python train.py --num_hidden_layers=10 --head_dim=32 --intermediate_size=640 --norm="layernorm" --qk_norm=false --attn_scale=0.177 --parallel_block=true --init="trunc" --init_std_up=0.0601 --lr_mult_o=4.0 --beta1=0.95 --batch_tokens=16384
MLP neurons of a small language model. Each row is named by its layer, matrix (up: input weights; down: output weights) and neuron, and shows model dimensions 0-159. Each number is 128 + 24 x the weight over its row's rms, rounded and kept within 0 to 255. Numbers have three digits each.
Before each neuron's rows, "fires on" lists the tokens most often at its 100 highest values on Wikipedia text that the model never trained on. A number after a token or word is its count.

fires on: " its" 27, " and" 12, "\n" 8, " or" 6, " their" 5, " a" 4
L3.up310:119096136115112076102100140115100123106149162128106153130114126143124136131169154147172126109134119136121139141130173099164133131150091111119168132116146138145159173115119099117124086139101185164128142116131136107125125130120146115130183076115145110126138089145112137199141135180132140095167090078143137117128126182155131117127140161140152125113120130127132110135103140098141121171140123100101160133118183117125091179111164096095126110124095127118130133142089116090095121115108114
L3.down310:105125126129084081120138135153103152151143101125130182109139107131115153090093142100126101178122125062137132089139155108137148135085157147094102135123101141114066143115148128157156153138115130124164130132157121091142119153118130146135119090150142180146112122117145096145130119140137132129123142152124094127110112104154107087139146135108114095119121097159175139139156175160109139124105145170111134113151152168135144128154141139123066130161135123156108120074150099110131090169119149

fires on: " dis" 26, "^{" 24, " pre" 16, " e" 15, " Atl" 7, " Pre" 4
L3.up600:135162163115122142131125136169117087151132131127127119139123093114121115102146109097120144110164179151099110115122119112140121105132151115111155140083105143151121120160137153108156101164124118132147130149096146122119160161156140084115142133129149132132122076123152153126101119129132059134171176132120155116153121130089117114132167181108132155113170143139109121167157130164144123093145086139076154123147049137117100121141141146117124088134150146137145138108089088118082119117135088
L3.down600:082134144127134097091146096109116078122127151094151135121153114116155104126138151170167135148124115112079097090128149137113106139142136115133145173110143131152198116113145092155131155101118140152152132128083073124126123137145141081118157120121108142154147146127135134150110155157173084088142127155100166162134133142131113117141121100160112115131186084100166120137111142118122124109164130151101122182102141126111095128112135116118160127095157129131127144147095169102093102144149116

fires on: "ar" 21, "in" 15, "an" 10, "oc" 5
L5.up328:128136154141126135158092134125105149161142157111128139117096124127113167123108101131121122096127146127120086115112138148110125150106087092154120137133137154162102129139125173138107072128114148133121110145099122102112105143119106147148149166155108097131129078122110109060107156121124115166128154186152134132160118124111115146125126154105114099097143148188114126163087113157145094113104154137205132151152126156109122057175110135123168116124110105125091125132131115151110160145119130
L5.down328:155127109122120155126141172126143135119136121110129116129161119087184140128111147156090116155131117117104133119119114147141159132113168114123153119116117132141064129108160124083115122081131135153068131085131141151117087141111129136094116134124134109135109149116151124182100132154117160156147116155108151145123144157169115148085099157123104173187151116100099119120111128075132124148164137116148129082133137134153131083148116123081108105137153125124098165143150167077093151123110150

fires on: "al" 48, "2" 19, "ar" 16, "7" 12
L3.up198:132099102119132140082128178108174136108153123183120132134095127135127151096194160219128132145138114163104089157144115127109118112081144136151142156132147145120155106156130118133148120092089125136101149116153122143140145095121096138102131156114064124139126138130147133105129087127132137074138150124117130111117135171151129114086150148122128122147108080141117137108159137080143142159101156090141111160108149097128110163134108091094131134115123103120123111138104105151146152116145131
L3.down198:165163113111183164118111142109129149124138067166104140138128136131108109097107159123160122107101103143077126089127145161136125135147155142127150147170073194153147112140112140132124125139131140150099165106157083171135126135128139149081154107122097143155145090117118140116089126122084111163153135122146125174121100172119148136111114108120135165111103092122074108075138110123164122117141132111108115131124132117117145132110124132137135123113162132092133115141135139109144112098130061

fires on: " n" 46, " p" 16, "av" 5, "," 5, " the" 5, "ed" 4
L6.up17:127115122109121090147157110126110144132104120151118122174141141122118125128126124106170111135138132111122150105138091076107095133082169097124115144125125139141113149114189122109067136178111129144113146111088186132114150117154111147129139107146166132139140140093129190105130152125162158113149123146109106148133126102158137115134156128056093118099125131105094098133151161120150096093118165158125143106113125094177114106144130145176125119142132132101165082171135096153133129123120113
L6.down17:114142105134135138119113131095064106110095170132170130115147146169146105078165138137129102181103112131125128115082086087076161121151113148135095136089115151144157149114141117123129163094113118116159148149115135166139123109111093112116092126103130197130134084131105124099105164138116137145120158138124137107156136169146098154095114134144146096123078142162127129135096133130129163138173145137141134149141130147140119163092134104139155138141134103145121111124095174086112147120114149

fires on: " Ad" 26, " v" 11, " Ed" 9, " ad" 7, " code" 7
L3.up547:084126141093142112114156092107185135180084119123141137156157102132105168120157090106159113128164138138147103122147121139119169093135151141121148119129120121098139156106072115150112126103145179109108101114119153146109136096162118119156126154177152121136088124134110110150133136125150132108110133139149123150126126129135118111155130156144146160095118110068107134135113134133098097084155118144081116161109135169138152125136112064160137111122124107102120111093180099164110126099131156
L3.down547:142130156150137141155106107090115128135141168084117117182180136135149155088175123096138146154136095137118155152119110113125110147119134125139153089152082130113101155118105186168104142128126146122150143160093135122107132117128122138134126082099130178156140107124066095133157128116131126090120121091139142154116128098134083132084151138129142121158141093141055119121114138142135116146096126146152124141111115092080129122087143111110145117158140165165097107122157131116172124147124132

fires on: " Am" 17, " ab" 13, " there" 10, " am" 9, " gr" 7, " bel" 6
L3.up338:127132088123119117125161147142147086187117127113081085132123166163126155129125098112118131137105146098151151133129123124146123124120130138116132120149095118172072107092058169120131113142129146098113171105099116159103122139132116114099113069123111142159118153141107131132136157158109163101134166111118127136098103110138175125159117095127136155193156155153106131162103140109136159154106145129159156081124108141145138131146130112150103133087143101132098166156151137080125132117123127
L3.down338:143151134143094109147114115126143131128148119099060129135093152094119109098177132131160154123122152119135154132154106157124111117174140126125131120128102118159146185081133142149126117148143146088109131146103138107146129156113103115100114099154134080115134131148113149170106144155168140116136157159097128125132146095134083158164131142122095120162150118158130096139120137095138140143154105118130158064091128127095096160128111149085089113112120048165125124119132116143151119137167151

fires on: "o" 45, " R" 11, "re" 6, " do" 6, "5" 4
L5.up36:113152091150149119123161121160142130122157093130142135135133107144170111156118110119087067149146131084114118175127106104124144126130159115116091125081105103143142141102128116109136124094105129137126163071137115125127119151086202095101159128162156141129130158122136143083131122125166125143106084147054127126131102117145146157173176126135136148078142132114120127120132143118123167159134140145130102152145143141158145131138144089125149096148132142118081111103096121124137083128138098
L5.down36:179182064146119109080124097144137128110121114113118120133188128119136134141180127136125114112129161155103115129113157057117133136157119076098132160142112141081120149134096100161089125105144135098089142136152126113177138118135118129124120161171122131153118132152114130136124098142106118151127107144122150102120116177153125176143171130104115137162154143109151120130123126107109124155118118080166118119136118088119147120075126117130143111071138166117134117153178135132113132126132148

fires on: " o" 31, " O" 22, " t" 14, " ar" 10, " but" 7, " se" 4
L3.up499:140129126119154156152130132058107157118159116126150132112133115137113147137104127127136114165095124130151107107119113097093144092113169141121117131158153137111134136109121122123143139106129110103128130128113123139106151127082157092161114142138134153150089132135108175139159160099152104123136069164120128112118101085125142136106178140147111123106100156060120145111158115107107109111196128138170126173130151096145149145180095123115134107106140097157122103111147091166144153155160178
L3.down499:169117104126141120077130112050125123147095113128106153119113151143159133148172126097124113139117124108124098141107112161126080063182159140144163097141123155110146118099121164110136147130146109164133138159132123114128141085125113124135123131181099140097134132139106146080187150089126143157153085130110142124099132135132121114117169164148152117145134124083106155125123111145068108155131121124146101128096162117177118155106120125156131122133145114163122123121138109129098162100110133

fires on: " st" 77, " cont" 5, " Ad" 5, " ad" 4
L3.up625:133179149111094118135117122133148101123140165123108168183119155125123156130115205147169133124142141150101120121100134108126131070143118086117124132140135119116097109133132122126069120140137170103089127103105144147143154116098136121145139170144117076098125151128141110128166183120142136098116122133131174128130119124127150129153105108136132081124098138118136105125073109136129128098150097100101114170122102155104131148119131121146111146131164165132074172128088120128160132095164162
L3.down625:119143110124108091144107114135140116116115152063146160143102148141110179172108118118146128112159134140115112118110110107100154126108091114136135165135149130134123102140133100098067159147181156134091116101115164139097146093144107116124142139124148147140148127143139125092183121147156118082111055115083135138095114153124145136129138087130119118134086140141116137145108144106131084155147138146161125113152138167102134158142159172145139121157138151106100167109099110135116135085145168

fires on: "l" 15, "al" 14, "n" 8, "d" 7, "re" 6, "se" 6
L6.up107:121139119109164157119167142090123113120176099175130132126104170132137135095138138143111129095132110131102105121128125137126127081153104133129097130172131154105089077148095160146134152142151094119132161068104134097103136110119116121147144114100126122119154093089095126138098129091166153137130119138154153153122098112150135160122124134124137158110116093103072166113153126135122101176122135134147090148122154163128164130194137136119158099128105175130113106125145148128141077151087125
L6.down107:193121111156154132130137110149110108142123145112133139126096131143104105153117131141148114106120127115187051128097076094134130115109134148092121128120084151121110126094108168180077152132154116086145111145137113135110189149137141170138124126147089149123106141107118126130136141134090106141109156135095153122112160189144156100120128157135132140117109106105127137138118147094170132090155115097144161110132147100100114144139131099104159123152132131140186110153149128153135123088109118

fires on: " con" 17, " per" 12, " disc" 11, " Hol" 9, " var" 6
L3.up374:112153118132098077119121101127094145133145139142155144121165171115075098139068104126093140128142103129148126170093100106134121165133155137105138139131125160123135125116127139132129120132138097106145111120136070102141183161144155129096148130165145143141125094117103139090193123109155087092100127168157142172154119102160139115165141118121120146160085131115083130124164158108127127134128136130148118127166108087147132142104146142129172112110134132072120105122158133169121097137118108
L3.down374:089132151168123111144126106120092123137120126145140134114155109119081116152159130151087145177121068146144133089113137161110112148116162137142128121176087154129098099133109116135087128177124126144144089087125126128132140104140115087107143095138071127102125093157102082126173141130130116152123168123114135163153126112117088124113110100116128133165128127153111094130118176140112168115165164121128126139163152072106159143165158124157147158137126107147159146114139097140119120129163118

fires on: "I" 40, "K" 17, "av" 13, "ov" 6, " K" 5, "ag" 5
L3.up356:151138105120105120139180124123101135103148106150146080069150121106137138149113187079163126128093140145152109102112117128122122133131125097095080190144089096148124140126108117141154137116117136111141156130111088105136126152124119149126123130145125123058111105124144179118123153136127109140102115108142141121189125106154115156130160159121138145156137148136116132144184090190164110164109151142105126135131093089149108121110141107129180125101109128106144130130140121166122113122165110
L3.down356:125114092121127080098152145115141176093138129088147130110097122135104072107135167127180121090138139132126169114112137142097131115102140042124161139140147110159137148130087118135118118077157122124140127132159100125130090144128126084109127110121134134114118141181162094105125135152135122132127106148082097146134155165111109190162131138159122152105131133137142117098089124147118163118153118136108084110118128077160144121149128141107192152146146119156149120138134127132135141123141122

fires on: " ind" 14, " law" 9, " add" 9, " part" 7, " died" 6, " vocals" 6
L6.up16:117149138164120091107120101172079131129148140134125140127147127146126112145104112107115152142158149126154197154066119112116166105145088156099128163122108164129147124134109103111148140134131175101133144092134105119171117136067142144104123090171109110135120156099117136141086152099155139121096124134147098149123139128159125157122123135157082098134097087135138137132172114111100137158138188119132149110142094124170112106152105120122136135160160115095132084143115119093123103133095118
L6.down16:095128114122125113104107092129077158095128164124130141164166116138099087085100184134126093152156131149104171111134136110094133153135107155156151114131128115128161136130116102145110121165110115085151115126140137111104152120131160110116153141174127151084183146131109121115119126122112126126116118090145136143158138120137112145119112163115125163147129103148093078109163108130092156132125125147197094123108118130143124121108150168168121174106104117106164112114059119140158133102143145

fires on: "s" 33, " a" 19, " his" 9, " this" 8, "en" 4
L6.up140:073158103142084094123106144164136146102167150118130122126133133132101130190151128095149110175117136122094128124158130146147122127149160111106127146100122163130113137148103146110137086177122120102125153113096118160138137116103121112153116155105133113078156106101084145123135160173132164133157074101118155091129104124125167128127149084121130131098156075145119162154126124121140141159138108145138176150148107109088146119112155166108115125099139157140140133125156119095152106129082157
L6.down140:133110163133106085181121113097121112123085135159094122133128121111132145102119073112125108114106112121106145111188150151130130165155112157143049132155138122140136149174108140095155163103107124179193138085111138120140092114119138131109122119155150097139153184144117102106163138123131104135149138122138109167154095123145127129143130130135135123152136137132111141107132105137098164128087164141122113132116147076138133114145117137134064162146117114120138165111109084108143095145126146

fires on: " sp" 48, " ro" 33, "ri" 7, " spe" 6
L3.up581:141139098160136149122202095197121119106149095140153095104116135115154110116145095110126101132166144106125117110098130152138072119132070139124147114117129121142141140102155130155097186164107145106123135110093132167160103150152140135108101139106136107111089147163144124171099149107141173153124132114150145152119136105111110133154169059154153119111118116126149141154113124180089123122154127119118131116121101138113121172104107127124140089150156100113121138146133123123113171135124104
L3.down581:131141130151123153175175164189122089114120105105133103124145131079150142153096131107127167142103127095107174078085159132111157110166089127147152131109133192144124112086138105147138171150124133133149109120118120126171101120114168116114117106128091114146146142150146111103135141106153121136128171111119094124117092114149135105110160114095084148140125125160134104138167120100102104130131164158140142119140111175092131103149105131140159102137124124095128105073137129151116144109096138

fires on: " record" 20, " disc" 11, " H" 10, " ph" 8, " Phil" 8
L3.up384:105120134131135132098100147103171126130132141157123174118114105107099115113147106102111116116129122113144082126104091139131170118099108107143117159123117093097093183122096128116139163111168163121113149135167146159121104120122149115107131138150133150163160077104086141126132115127145122112118165167128131131123149127089114116153142134090131121120130100180118130149157121084130121140150113137135123160148116122113136105144099075165131087165168094124123111094164133142116144095209176
L3.down384:095112144125169143103131131095153189142143139164114165123144107130110134098139143130112085149161108161133123108147124118091173152101099140121137159163085136119108139105140153132118109125161127172164164099119115091128130093119142094146151103132093151147124159121146123107133150097144133120104121143114091099128139137128156112151130118118110149112079119146175142138142122097123161104092136162118124101158108106055132119136155106138118142172117140132171068102163130163133153129112083

fires on: " on" 23, "side" 7, "or" 5, "ant" 5, " author" 5, "a" 5
L5.up364:121165148088162113090137127090170082172162148169144088136168130116115127139126131158112126083106116120132155144135184159135107084134142095083153150146116181098126132171080141115147142092159158147151132123131117125074104124102115116159137137130101130159131135118155100095110106119149170109119099144105174083120083142112126134126138145092125125130153109122145134158105144088143131143168136120130132167120115138134123100129118120134124112156093131116140093152156124102138101144126090
L5.down364:127188139157148134085103095115140124103148140172160128120140091124124121142100123136126106132104099115186121131093147102129155126122087174155113189124117132094124157123094155086140085132168088122142153137137109176136130128115127165130118090140120108090144117105134110101122141141077129114125094095113135145126134147113136124130110151104168087125139141105150141113134120127088122119157160091147098088088154139105140142150139132193139134163110151154151154135115121134142091152133169

fires on: "v" 27, " V" 15, "ac" 7, " app" 6
L6.up429:080126122139153106134113121133133142101156109135146093155113058101125080105097099118104155122119158102156163159123126121129160103133142173113149148116116142147140147167127150075076124162146138078145122137119132085172157067139143126153128121060124085104134122122095113125104117130132104122192089133146132148119172107141119143123148136115131137091130114134158116133147143142115121147139154129148126152127116106146157115119111175126160085146135160113131113168141126089099129144122136
L6.down429:144109141114109141169146140122156152121162115148135131158097134122081151116098116110140123114169165135180117117121161120113152090109157136126141157129119111139106146149163129120145090082102113115227143180146106157155153136122124115100113105088128109101158094165190107110123128143099158120122154099158163079140119093138131132129123131117099122111149147114119141157119110130142108146101102090127104116086131122124167163112116116115124101158128130159127126108102101128131167109097133

fires on: " de" 70, " cle" 6, " Lo" 5, " lo" 4, " sl" 4
L3.up340:104141083154129096120179123164108134159084155129152118143125149133135092140151104125125134189115138136103116102147121132098108116101168129157082126136091146133127144083102153096121122121164133099090121112126179178100098113129120109128129168126128120133136159141164179098173119165109081146127123111117157123129105092104164117159161151161109099133118170131136143125098127132122105089124140105126084174152120129114155108104132094151111156157130165101108136157121127128113134125163129
L3.down340:149146090122100137118184155147119117121134124125131139157156103153101131102131160144099103177124136128090138135134115115151120134117151136179129128163137125129126100044116116107148108120133107128096104126195158121112111112126111163143103150140164117099115165145153096108156128101118103159118119114133146085129097152130109127133104095152138114182144097137148131116103113113152130134122128087183129136138111157083150149134164144163113153126099186092082122121084118138138099147132129

fires on: " d" 47, " cr" 11, " fl" 10, " br" 9, " int" 7, " pl" 4
L3.up103:146124126128097136103163184146134109120107112173152124160114170153096141125166126105092136146102116104139130157135132125124132070141096143103106142130139129134122138169122141088081088111099121131125066120138134111118104145144092126139133144149154166120107120133115129137108104127152099128131114132142125062111143062132115113140129100182129114142126109135105128123088119148156113118117120168111149153163149142132120185160096111137122142165112141119155069108140144133136143111120204
L3.down103:180147125094123132105104172124106101140101115127153142128157144135123173126159120113123133145119127123123092178149144150127124092109127107121099165127106104111141101127118107116120117085088137146130106104142146103083081167116120155135120131103118137141125148123150147162109115126102126069120135149124101097179171118153101159123110067152116147096112097138082121152127111168125146112135132159115144150140174130147144174170102107133159098166097127185136114114144149145170104131137141

fires on: " d" 25, " professional" 6, " fin" 6, " American" 6, " Chinese" 5, " French" 4
L3.up470:117103108117145120160088147115124123123156161105182145126103149125149106135143118152129157136130136167165098146127136086148158110111107087177136119152163083078158116143126167130128125149151134147132127065133106128104105139122090140154145101129135125126068147119118099130098150178143130116117097123184110150173117134123124154146165118116107101120106119137121148124090083113102128093096150106105136174132108121131146115161092087123182092163129116147152111140095122126120146136116131
L3.down470:096111138118178165121121139182117164096172122144131148094128134151106162131094147094111097133136086104170100124146154167106109129205152129094114100141130147114140150100130130176111088126131142105164137132114083090120123130159169147131119131149152102119103116142111141116123149141120104120110112186114083166134111155141144110133090130152153144123157133148131115144101125094129137125126112113098126144138128146074161097115136138078124087136087141134134123098110097166152112120120143

fires on: " occ" 13, " cr" 11, " arr" 10, " fac" 9, " gl" 8
L3.up42:132144143145095166133176102112149137141150119136159109109085126131175140133103149184115130107136104140138147103115138148125127134168150143090133158157086126155127134147074138111167141111097154136120102117124121141113093154110093114107111179137129127142177132137129133151108115124137152138115118158095147086120091151114144120111117099128110112096091136098092175096128092123118111150092118153119181134144144102127107189103167086127150127154134107139113121105121165070095140143098141
L3.down42:152112130120080189146130115123116142133121122079155101131094127094195127084117095134119130130135148140149125151063152118128148127142116143108121132167132138158141187167102131185157120144104141137129144128116135145111127119127126103124122130129134122159164148143104096147132133143157118135074147114079130111133109166142127135117121141148142130091116181107073106130096110140129108098075131091125135148152160142133122139119090116155103118150059122114140141159150133111151131104083125

fires on: "com" 16, " rec" 13, " con" 9, "c" 9, " disc" 8, " dec" 8
L3.up419:153139169138111152149052148114166136157114115152123122103153133123138106170149096115147127128104105133133110175089110146148171126125122138152117142134059128129149080098157123132181104151150154130125115151173104142139132161120183068108129101109127115126156132111123120137151114112113102126076145166118122100130108148123141159077176142108148131123162120113118147167112143101129110111127166120115113124145142110122079139112109150121158103147132132084101108135120120117099129167139113
L3.down419:144167129124130124168106126137145136106109111103137127119097163185142124126140118121141120144155125159146118108101136126171113194133110143137163131108104139106156121103129085115131116104108146092088148120122133132128162096124129137148172123128147143107111074118126121106116112116131126141093097093163149117146087150133119115102130100100115129167117131141173121103069139129130169138129102108092140097150111124105163131070183110089154119150146099175134127110137175178141138154099168

fires on: " sh" 24, "us" 8, " bre" 5, " to" 5, " sent" 5, " pe" 4
L6.up86:155113124102172114116159098154100121130138160109101140087138165145154133177097191158116147119139117144121162116144133115116157095105097126152169130107163115144111115103136127112117100095123168187118150143123117119144086136136159126134089141126130150148120100162097083091113163096126119144107154165142117103107111101151165157119084117123122172129145114119124116190143120114110113121117146150159155115175113143123073161154132132130152112128126087122108117150144138127154087121127100
L6.down86:162119124146131127153134136117134133123168104111104097113074134116132158111099155162105117136128134094140122150122149163121140099097100138107113139115125123085137161134114171159097133140138097100147139155149066127110100113174162158073105150136143118133099177106128120132102104123110162161144145140164130145143122109147171114118121112147123127063126104145079117146123153125139122146116134162156173088126145144093088141098147159123165149113125113072126139128125118170161145081117133

fires on: " col" 17, " Col" 13, " prom" 10, " def" 6, "A" 5
L6.up218:209131114122136107147142089122162148101166129164136120109147148116101168180112124103133130125113154118128123089088130149173136124198165137122140137115104135141143119114076135105109117151105132143131111168113141158142158122099114112127106129135140163121087069137087120130147119107081094092136144140124102128122141169099124142127135133146167125105136115101124112117154116156075142129125113109083141141125125100163128162122162100131127105155158144160100101098130124154148148116088103
L6.down218:150159150152143141139134125110170149126140162129070155146174073170098150082132157119141120152122180157147143079108126140151128095149126128133143130145154171148130094143122130159056124116149125116131134097111129150135106097119132125145123115110102142163145123103136152135123120114087132154147158107109105144115139121118091129141118154127139139115169103083087103131106128153097109152148149080115082068142130110157139137138139138124124107165149075130089091125113097118130124152147111

fires on: ":" 39, ";" 21, "\n" 18
L3.up89:096098085138167137153128131137130135121143118133119138138116138125132101105139095132083087095172129090114127135127182084132135128140104133145171110096159170133148149135158152202138137123130136093167117104109135097136122099152142114105150108069130152114153110113123148107158144104117124113141116135131145137150111116108135163181144096140145155108115146076098136122133155120100117146117119136146155115135142078061087097141171159155107110162136134171126166134143124106111129140144150
L3.down89:142129126133165125113107117138160096129093108136124152142149117120132094098111110157168116138100159128159154157144137079133123130101101094113112130161114142173152084118152134148148092147144135107059101139123104129132146116138147160156192172078077129117111116105137134112140124112143096099080141118129176145129102101153145134154062143145124142083151126151160133130149116114143103106097118150146157127147140111100141088133146152119167094132129137144120158111130161126164154118095128

fires on: " date" 14, " son" 12, " month" 8, " death" 8, " years" 7, " city" 6
L3.up291:059133093163144128136111087125089075134112133105141080137132130133137098136127134127159119123123150125156096134172136172219134157107166175123117111133138166129102110117157115146136167112081137107167141112102135144127125131131113187111133108140117116120133166078112104155146160096091145117136098135127126126138113097092071123142137157143142123117100126161107124120091096127152125135132127116134121131137146109132112149148060111136143171161111133145121122145129116117135158121132127
L3.down291:106124124147127118072160102146147103121106134104088141150122064123124126122130126172142100119155133114154170175136144144134156149093135121136120124137153106144112096125186123108157156109105128121198094094140106121160089128108096162145136119129126119141136140153121151163150116135123157177131117089097117098160097123139099135102103144125130171134100122145116104162185129121140121141125132149101106157137073159143103116120074130116096165122135081098098136138127127127144160107136146

fires on: " inst" 12, " on" 12, " cont" 12, " between" 11, " dem" 7, ":" 7
L3.up262:108134161150113148131142156137151136143170141173113108134118148106104127070134113098094101108154158131122131096115099151168149144114124131136124116105108144122122135207125144087109169131094169089086136142108129133129155119116111153115109146122140147115136145142153136134106137128173136111108089138102164135119147104079124110121120119155139079126153147072135137113114144101135149105098154122068135130154082165081098090116125093092163155146119133148131171134152107118118108154126135
L3.down262:112079149145097142126101109103147129156144145163098181184104136151132128151143121123108099156131141106135120141115130148128154153137108138091119142069107142111107146112175144104129111148148164127117100139100085126089087133102145136140134116161115166114081146142105147124108142136134122141080113127105158119112133124144115142107158126130148146084119083139162131136129087108136145144103159175103133140127145151139076117110106107116129130078095166141162169108167158137150184140101140

fires on: "\n" 54, " His" 5, " were" 5, " of" 4, " American" 4
L3.up74:140144100132151143150151114110081134099093126136120086148086091122097156120129149105129123136135121112134127127172183130106092133127120150162095127103145156070075150079126120153117128125080103142147126138136117143136098136101126111101141104116104139112164103139139118167104132155162109077159131149116116122147099118075103150128121137123172128146106153104139133141114145117081132167144113147094115119151176106134161125118188124148142130154099160091137169143129124123169173137117116
L3.down74:137110130118165169096136132137152131137127103153108149101155103147099112168113182088064143126126101121145132162164093096104054071113152139127117113137142160126113158136165138129126104144122129159141153115153128121136156131124127191132067132162151095142130126119152116125143109131097131125101138112163121175111147149144130105111123111178121128122132122153088093134130114125169080133096140136103134131143123130081135105131095165106125180136135119124117166117100121133134111143161107

fires on: ":" 74, " place" 8, "|---|---|---|---|---|---|" 5
L3.up572:130132121146177175148143169143151156129133138155114125101131117074118142088145094119126103090147123099120122159122116172119120104101123146113114152148117105098108126128138093076129091169093152108105154119165131160171103123123149124096098124122111096126127153150113135113102164119129127155187091128149155098093119121145059112110132160154127136114122098122122101128159169108118137141131150128082114188155123110173137149141143138144174134117181104130152118111136149127149122148118123
L3.down572:094117105124119116143143128118127133150126157140113086136156168120173096125090148102143136126127146116123117136158148126136125172085091194115122148115103116085098122122137120138119131132079095096102150114154116144174128133111087118141133120127133133134076163176115148144068121149124105143139158136114139094113175107145128115097160113116146101106127105125142122112110148098165188103137143150146147180133081120174118164136109154136147142143145133111162137102121069147115152140119113

fires on: "5" 13, "1" 13, "2" 9, "8" 7, "p" 6, " of" 6
L6.up565:152115123133116120159171129157140127134105120133156109116113119128153074126164142154167113126148136047132163114116098140128138127061120117120125160133131134137126153167092107122151135129179112148087130131136102172090071106162125125113131134140125119124122106138131109114097155117128115165109140134133103139119125205122124115156127117196103098105125105119116117098127112125147134087099171112168119117124113174139113118161143107125130157134143111145126116176122148126135143100188157
L6.down565:087137116130149085141148129133130166115109087163142150129091142118133132157109087123152171130097129122165107118128086132149122094171109126121148138163129146105110168089129160132108127109115162108145192106130126081150137165107126121107096086118148114113105170090138118173141161158117103135131150102144144121146177131110140117116102121105083138089114103127160104147172136118110185104092137162179117124154131144122120139117115127131135164102161123107135111132103109081117131152114133

fires on: "el" 53, "P" 21, " Ch" 11, "Cl" 4
L3.up35:098094135114118118131127160165114121074147149154145161078110128119136131117132202098126144097100097160109128163183099130110108118098101129121128113109127110142144164125128128145107133117152096137171111131109148105105168100148165140104159133111175132116089109089131180115129135136146148083097168092144147159150169116142151128151149116121141168142109127106100144115128123144143126100100115104137129154148118092098109115142150101140116152152101129089120185137161114098120123116154158
L3.down35:101115153125153131119115159108133169163107138083148150131101139152117146106078164129144080129135121119135110122140147138126116143123152105094101086141128114094124087149120101140134173146144102138140147160131134134126127124166081115124109123173137140131124132168143176157077134134152116103120149103154101139159103110102114128097113125146129135119149126156119112181112176105140150130146093114103121091101093087140171145145139085115151179158097136099113130078099126158178114155120099

fires on: " res" 36, "iz" 9, "erv" 9, " Res" 8, " commun" 6
L6.up476:143145116126126067139115078129107145119115099089111096119143134150109094117144139133144112137151118123185139162121106116080143142124114155142109142099116141157075102140114155159151084152164165133100124153130164111091125146119152093131111140185150115126101087136174122123102116123150136099124111135102132101084082154127184121133113136101132116102155134124160131155111124131129136158159072102169135159127147164119104075134117154134151112128133130134156118111148136103084142154126105
L6.down476:218158131143150156129128134144115134142136148091074109169127113124113127097142138127123121164088105128124098130079148111118140154076136116114105121197123132080124121181139101116106116142099111137096109122122127122073159143135161099109158107124143158132076137140096143129104130145147135133115114176115142165090105163149127164139117160119169150155081102119144115127094159144156108149147116120137130115117117092137133134093125111084138124129106136133154122129140144157137131167132132

fires on: " st" 46, " h" 13, "ail" 4, " game" 4
L5.up394:144176123087142125134114123137136104141094153158119111136120135098092130124100131092149119133095143154137073114108123130124114110142129118086117164136121089089170158074131129140128088131171129134133096140094102167118142113092119075113155130128145124127130117106082113131132147152133155118145150101148147111137128159184167085150151131077124156176131152085161101175148148112162134135101124121138135166123139133122125121150175096081100141168114127131127128163117114130117117095154152
L5.down394:106101169118123134117174145179105116167116140152096145098115195096144107116115128086152087146112131112159088111116098099152134129102157149157141119108157107137127148122105086146123119118174079157158118108149160151135128096134107153124162146151115150148101122138115114131119146109097147107129141108134114112149129157127124144157113135112147140146028134120143125124168149107150125170119159123137106104132112128151118104121076132101154104176134112126158128088158107109106134134148134

fires on: " No" 16, " Yes" 13, "ap" 8, "oot" 7, "ou" 6, "ot" 5
L5.up505:128131141105126088129100119124096148157128177113149140115144134134085132137122096125163145133107121110120155151090126100143090155162104110152110142135106140139100087131140142146170135098152095105085123164107106133154115142102135137140115136112107114155079140119128144183091145115124133086130131110089145101080117131115143151102133152138123166136100159147115120165143107098107171199150177157185128118090143135132108145128114161121146086129128093093156140142116084136141126107158144
L5.down505:105100126170151121094108086124161119137106142147123163103147156105126152113138111175134104134103144160150169122159159126105102157064165084129144133113107101152122095119144141158174134099150163125071096128086094134183079142133129131137108154149116106098112164135113135089175103127150164146138153128126127117128144137106097121159155130140114139145116124146143091119111109107122167104131130129118129099163138165177133154100109110117096115123126098125114126146160093159152130136104122

fires on: "-" 26, " (" 16, ":" 7, "ensity" 5, "ales" 5
L3.up12:166136135183147154131129111116177160063122173143124113130136142102103080116125089096148130144150111113146149147081158140142148128142104128127154145158132101161155122126104106104099087167120134156123154116103163157177145125131135126140132114100153119127105136116145055107094127136110127135137077129129133146102134129158131126130123084106121114137128085109139141154125126090120148146120149156108114138153125171119099077127154107088167128131114166160157137135109120079104139150112164
L3.down12:118138152122177169120096140119129088137146127091123108109122129121137103143120114169128105152146136116123154116106141113122153125107139163163145166109129156158179118138157120164107161149162107100105131149114119166120111129103139124132103118139102106148066140135139091156129122138161093098115128140153132100128118096144111126131106129123183129108108064133125067125111111120124113165149127150145141116102073177179125116117111149121155123142141175131126087149065111134106118144167085

fires on: "ical" 15, "ufact" 14, "ural" 11, "ipp" 7, "overn" 6
L3.up478:142150120105145118139144109130098141116090145168149157091129165159165132133152110063134101141113152101100129140125146100135112144169118121170129130096106136141164161139127159169119104124095158076152087153128133146121128129144122127119145113165148129107143095111129156096124130156112121097118112103079132147114179147153131077125168067160137163152136160092141131161121145138163140169070116140126135111095116106139089111117147120154120101120107138092135147121156093131095127127112125
L3.down478:144118142112142101127153089116149112147112146207130154146109151144171116128163160145155116134092122138142147125155093140158121127109134145177120106124155117133136124106059130170159118112138091088144072109174098129116109148141127098120088109133160087110121110135150153144110137157131117202131156119091126129101117103122170146134139131119129125110141115131139109160113175139131121111101078119160113118099097130127162147123142095118102147127090137108080134094166117121150123132137124